Part of a small language model's weights.
Size: width 768, 4 heads of 128, 91.2M parameters.
Training: a variant of Adam for these matrices, 901M tokens.
MLP neurons of a small language model. Each row is named by its layer, matrix (up: input weights; down: output weights) and neuron, and shows model dimensions 320-511. Each number is 500 + 50 x the weight over its row's rms, rounded and kept within 0 to 999. Numbers have three digits each.
After each neuron's rows, "fires before" lists the tokens most often just after its 100 highest values on Wikipedia text that the model never trained on; "fires on" lists the tokens most often at its 100 highest values on Wikipedia text that the model never trained on.

L3.up4425:496518499487437534473519531488526454491520534487559483530545461517395419533368485564490570385517451398486480524528445472428432452575494532489625533483556578481477462444445502415529503420545498528542480494461506563534474643496418564513485507426566437447542489579388513527490430537548511560465519536510451509483469495542457478447489462443591512430603544487473577490427520504409401488478458403475585509530524536570461613511495509501543525460502505541558453525542548493381568426527460434510448507478508421596555507450493431453494511554499521534509474477471472468434534475513502565
L3.down4425:461397519568518539560589395575455577410469576522476533490483571640570515470514568530490486518499529494542491493457577536441443469449528449517432588486408409458432471434597499468530532529535450591577367612555543447462496479538538519550506533497389496493547511621420561494542408473527556568434449478403452511540482517535551488470558360507532512445531430480505546502509479487543579519464510519501502508533548534527553503511575517490542601520441488458464471562531473434544538459558509449584408505560587408581433421524489539388412537606461485510555535542533454501538514518486472467
fires before: "="
fires on: "="

L3.up587:493493531463509481496472437456522487491495550505478430475463470476458521503415538487463535537497475357493498537481537426540349468443494496543525581493539512463408489455490496469564496348593525483612461542503551532476453524465477532493487462507519480493503463516478499536480476480517517503454506532492461468472498567495374484477405561548500514494568447561438628525526426512485513446495481359604570498550540490466576507454474457511472504501504552474552418525469506450395479392483452460568429583474515463601520535463495463488444497552514504493494490453501465492377442440498484593
L3.down587:414519517497536420589455461602563515393414516652532532505569471405514529426535631483556499526508552496460475487490511554524469485506533440535529544511414308472508410483566422537467479421539495528415468552503502510437541505550520541486479461534534517526597403648454598517587395497471473435500456513474524504530468495434526542430560490506518473527485478543547586436516509481320447484532530526530518517501509486500512404457496527572522595499500454469505529539393432486455511457526541485539467546638511465498495530513507474434514565553477523569521470484473416494453418497514468505
fires before: "="
fires on: "="

L3.up247:513504507561584488468526519449587477397547497469554491495496472529352591503469375451491538508543548433509461473402463508462558550586483478495553534486490536517512458554531569485432592404609510531562460512532452493465486502491480481507489592560579526450542462567427473525586412498492554527504568479462471588532539518553450522532488511477608453468538443466456595454483484553477322459503443460566561509540477522484515562547488518503516555513509480492426609507583487512444594448498425477495542458551504403491543484475516553523415523483493482525524494462460526489435501475518549490
L3.down247:560451497494456493437493467565437497541387429461553524455430527548547508590422545520485528390434459592474522587558543552456370485508486472550318490511497414495453531514478399523533537480514503546484531534416570464488536480507560528573553582481404486462499396529480501533435485513470546461464444454464541455507505471459533492533523434524538501505511425591534434578506487539475548570448525517522509443503579401457489396457519453434525478397459528428583491551425469482608485490450439481491457494475497514470439500505503482476407407577489488507603480547472479567448470409487504494
fires before: "|", "The", "-", "="
fires on: "\n"

L3.up2036:411488498473623460504522508548529517410533546573498513560525489492394466543543457512488479501529555467493493417546576522445552643501477485545554528533533520516597442510511476438531649487570531510627461508478508469527496505486474453413450484581578492503634491498485480548512419477528537506502559515492477513451443526580420480544552490450539480527510429451392574477450480432475320488581521503480499523558453444429515558574469529485369549423503430516452420513476464504456537410493494504536374512519558460500613507440532482514517469436511481510493467499508487460363514511510566496
L3.down2036:574427485505469464504434501529442482591426401523505445523449504472542551487373500563434489487418434582399506550472424573509538410542475504410453489524578553500534477549547466570567491586474469472455516516506581526498460535454512462515498445415496509551498473559586465566489612463459455504514415492478569399519471511494454522471524528479636476526503542522603480555594501461451545540460509505489448451432483451524522438496541438477567473470523453512560505486551532391552554551486491497478373469517482530461494509549451462476509485425480513558535496510579532589546478537450511485
fires before: "-", "|", "."
fires on: "\n", "."

L3.up651:427554503491513503381499550495430463415499486539410480573490518436483478512551399503482454478637459435511563465400520493500606554590498511517502493561559504453581455540548503451460598476557479471511470538449531523509509562513447532444445484542582523478529511435484442530583458506512514565542503528512483522476472500660458477482501506507589517630554512369481535459455563474497427472501544469458535539547415468475434548558458514501490473472529400563521462459541535502326551480516357499486480445474461426408478482438439484539518467457485470524492487535543554547490526519505640448
L3.down651:530422511506418503494514530530496521512400399463644417502490538450559627540438522539434544454514546605510402523511405510499426412534480518469401538520520535563450483532477451507494582611547455532507486565421552505463460519497498489540492482374485559438517523604560492564475546547478544458418434558460464492456403500456481470499491485480602486496523390499531411575498486407372521474506494498486546532472494462499537511451391474456463361491535576489510540468584605491597476528468475453503453441446467463506485407573493498468433515526517493560517432494536536493579475476482559601
fires before: "-", " -"
fires on: "\n", ";", "\n ", " —"

L3.up148:453477488472490515481582420467520481421545516614625436482471504473400523510477572499464514507477407339495501591513479580548427456458496519498594507473510526456545451578516503499517560408511517511612458486493443559466513511469461472519465547579500493500559483497480530563567512562600544497472529493498456499537576541502454535476497470501534536442565480519457562462557489513499413454469465432586666509511589497494470644463484540440482549463477534470523441534577476494417596486558525488492473502536522477579565550448480498481438552539512510479491491468490496459449488487501466525
L3.down148:447396515497489523538521440499617626497493552533544550433531554556495512464527631457501552456570482545459571477433524476449494487478459432541404435521501384460407473521532471423480452486495432543483489560537544513495554411541504551568525602517485487560523458562449527395424406494456557474448442499390453514528488466476593416541611395557428509426555506506502523519569476585523551552485527495591546501506483516474545451496553492514572568535452509461510593513454510461507503470526448493509441555489512429596521437527536535508468576567484549532554441546496467494499377507491548522
fires before: "="
fires on: "="

L3.up218:440466509494534519406473520539560496403493531545540467505493488435600362519481441410473599529441456442535493467466482511536378462542467508458529630537498510532383497512523511356507577413491479515577491542463495580522430535488413544476485515561514505455550519562408510483477580534565474503505522537473575586524503471482490514395451547550516461519572522575561554463464461467430460537586399417549485489466536477486508565463457495481439593480532408544379448487395567452406495427490445478542423538429498382524563539464456507493448481540507525502495495557474505524468558535474472543
L3.down218:481457501557458432527488434448495603478478552557551560456489593558497559461433480435478497433479530537466517443451599522444483501450515434532465625505478401491509557496618489431576510571447467530532494550624571432487531427502520539628491618520448494499476502584458544448481471496482534489479438481456497427602524514560623445531586397481505527532463464448497548532509452533551520551543510478500432489545578595398477522506549552515532605552548446445492466509567455474501517491497573475473483474495505467574417460485482531408454559541446546453564501571573447547513488534495513453
fires before: "="
fires on: "="

L3.up2966:420478483427519466515475510520452466577626535420463449553495430475574443435453511525564489541536555481505518503508547533490492509475397510623591449442488491351532495497545505449471619407519496410484493504577518569476506485484481473457486479572414543498515510515415447490572525543467384417528564501495530465488595502465426478506466457550476534509513515541464468559539459462411476553502398537517621469497611500522480521483521451488528503519525527546535522482481463448491528490469490517511522582536585368435444551485504578511381521456519502464494607465556545506547491493420476470
L3.down2966:511401550521501450548497488413470513515552510528513454511558473505544440540471563539465524528482438574521490443481464482480462521516520571502480478432591556582554395527474507489450506580467494508550500504485496429470453505474486573530425476591590538550597697491481508485493421432457500447538422473509437483469589439511536494497494476443553546462455549446571532415528469476488508518469530538522461418483515407514579417535529618541561483562529482482458451526461514488564466499427533466515473584537519506577477527487533379526579364550492499464467468453448409576450398479521512547
fires before: "-", "|", " |", "  "
fires on: "-", "|", "–", " (", " —"

L3.up3817:503572495508423464457477540510523429551593559414483478508581463483485533506489530477574545506559622427501494441531549528453513471554500491588532408506518474422508529439578583499468588398571463490553538507466505613533470551496447452436515485480443512506520466473468528514549418497531490487575497410499556465454489468521441477477536451562506576504502480563484530588478362489506490565549491495553531411536542510461473533503531471583440508557490607590530509517480365457507555476563478494521549514494527499509474561442572600526404609376511481439486574518584527454566467519494481570
L3.down3817:445462538488388458488517524451486458491471493602531563510538511473475478569492519511476453506539395502511484381528579444514398531502480576500545612528513550533446447532554432462480593519472480531511525427529482419467562573464499430447404509494475534441431489494508459542500305593500503482527490486597530503512528510502494521548434456470488529444553479424435522395525522424500502426510517524452457501510480571552461532551509424450532553540552494535490486483481505495564521547463559495457509441495506518503484477522553576508547543465507487475462551441513595531450497388457511558
fires before: "-", " |", "|", "\n"
fires on: "|", "-", " 4"

L3.up4264:429569515474565512428566477563566470421530566508483459515403498448418431559445418460471520460483457446494512557473546468480433521532478501457457491517469505492467440454431487450516577477503522541502472438449500537508542559519404512508505517500547481479551490498358487494489467612553557455511472542516453613533504470599481538480530440545501535624495528472504584458521556524447438581506526489506627579508509399557504606467474561375451506528509468480415473544438527523357568425509387494541430493507530434575561547476499565513421542541530439506514500562471510498503547550489446479
L3.down4264:430394523609430475475545509440533538434456478595535566478447589553550524474487578500489475445510537549503489512518592415498422541521534451498458528421633424499537549541537487438485466558549472554544481542524617491477525470583562538604497537552388497510565398570480494548518437507510533381467429491492499466532541451500546509545474385496426520519466452528492499525474462485556555562498538483587521574559578477440458421547612482540557476472467542493570517549480475486481522404390530477499418513482557483578513419491481507396501457523470481496569493514452481458446604447461518474
fires before: "="
fires on: "=", "-"

L3.up126:458484485491464478427494519441544542525438638509397556553470496460492411527463515480472543418497467526534493448565526473475488521574511516491570543547525507461535404462517527469499503403529538523515493529463564482514416558507344550504505432510500450408511488555455465552579504662525453527465421533451488536476470482586493462500552486487590511614513526475476656436478550477407468502521531447519568490575541553469405592589477481410552590394596498608431383504533532536443484448494516448463491513502435388467541483481481464521451482503515488540517509547488539507504497486518487535
L3.down126:508541529499460547522511483575477505435467489550600434500482504537471474412464549503502503547468477500450483582484450512561436522433471509559493519514465623490478416429439428645472591534567464612511488605460472502512553457548565498536546491460476522465480520533539513429467496448444547497479500497512461479509598494519529497447489481496523498549558506463566505498553414530554572536488616507493523511511471448537515448514427438467448552490495508386439451516471483450518453470609504475564509383606570451572482509494533438449477527505488516548568398445460458475522530550462414578
fires before: "=", ":"
fires on: "=", "\n\n", " by", " in", " with", " as"

L3.up2456:433458513537526488575489539415407542499520464520514453512422503479394415406571479529578480463449564493537483508510524493581510496498487634467549442512407587400607521490520569487503468446546581406453525443539551436496544520461533502472511505507528465485477517464539490462529546574469465471535514488518435501513472545466497471502472550553467528479432538416497446522588510505389481474510497455425533565492530621647412450466527494481551453450493579554503526467469422566393477521549585561450485519480516461527481494514421500499495487379503571566514550498508565582513507576510647437
L3.down2456:522464459432478466388506436540397468541499449490476470404525499382523569482463490443512450560516545471461494531421532443567550534478507451489537536492475486610424499440509446418525425489377432560507508470541535512404560514459484465453418632469486544537565481477461497480479466541431545479482589500404506503546529464470504504526535359391435517559486546464434502563542450547548482454515568486495547465433512533547441588457476490519507464487476413511526444491558495553413412485539510581477481533587605602487489547529461582406404604528530461505578463544533605539495493518466555544
fires before: "|", "-"
fires on: "-", "|"

L3.up1521:503540478585601500452514529502485467603518483461489446431502559492529443456498525498484592445501573514551557473447504413504502567538493485528478536493520440489466490571471439440420559511522533482493442520432522470506506578544470476464490445570549464442514487516462529395482348473516494524488589462597501353485495480509565514528498589529549506419412503557414548497477543502489495494539428539553565457552414478570591443490513495544412591513470501459546507494449488443493569533468464439523525523420632514574446525467536472468455448389550597453433508515516459548427459556476503540
L3.down1521:492469556483559429478479465470508579516507505479482445500561545516540511513501534455558464552559509531457572538420566484525582516536483520395499509511511524481509522493503502545567588470547459436447469448503496422410577481483512506514496573532494541505541548519459451437544416428415556448510530400634457502614551561406475459583441590444541521617545428501373493449478518538430519420511525532653495569538492408477480529555561471553493548473508494465438547459568495522469523499453438495485517481432476535475458465437481464554515560525474475472568482557507464613514515500539468444
fires before: " York", " States", " Zealand"
fires on: " New", " United", " High", "New"

L3.up75:452495529537485493501482455451367515567591440448464438475456518469461462473382509547493586493499422532522496652512468511562514502526533560359559471435439472410545481474406611456520458457481455413474442468455437415510449535506507612541457424509513458443535520491496491525523472456518467516491592484503488576575502512535434476484482592513488582583485566518589522492543500583408509565530475511434577555630545510540421508605543486470565521531459542546438492400518404547410495537517429430484594534477524456449514493508535475552513512522569444516486528500521439546503407464559481573
L3.down75:503437453430499501461442450572478510534529445523589453441533500538532502465439423548607406480568579526523580539447512487589571559593548442512638510489505547554499482400516566557531508525554467403469535516508433510475512480486480415557467558519547528511535534475469433506458554487465481429501418455509457445522598563390613544586587446498634516444478542417520479526521490487478484438410555524548454434402557463527456506486444430572417459510502504528503478539513528530561456434577543531388515555516548473474513600444427567466508572581493451501599508491467568581594597463498498490
fires before: "|", "-"
fires on: "-"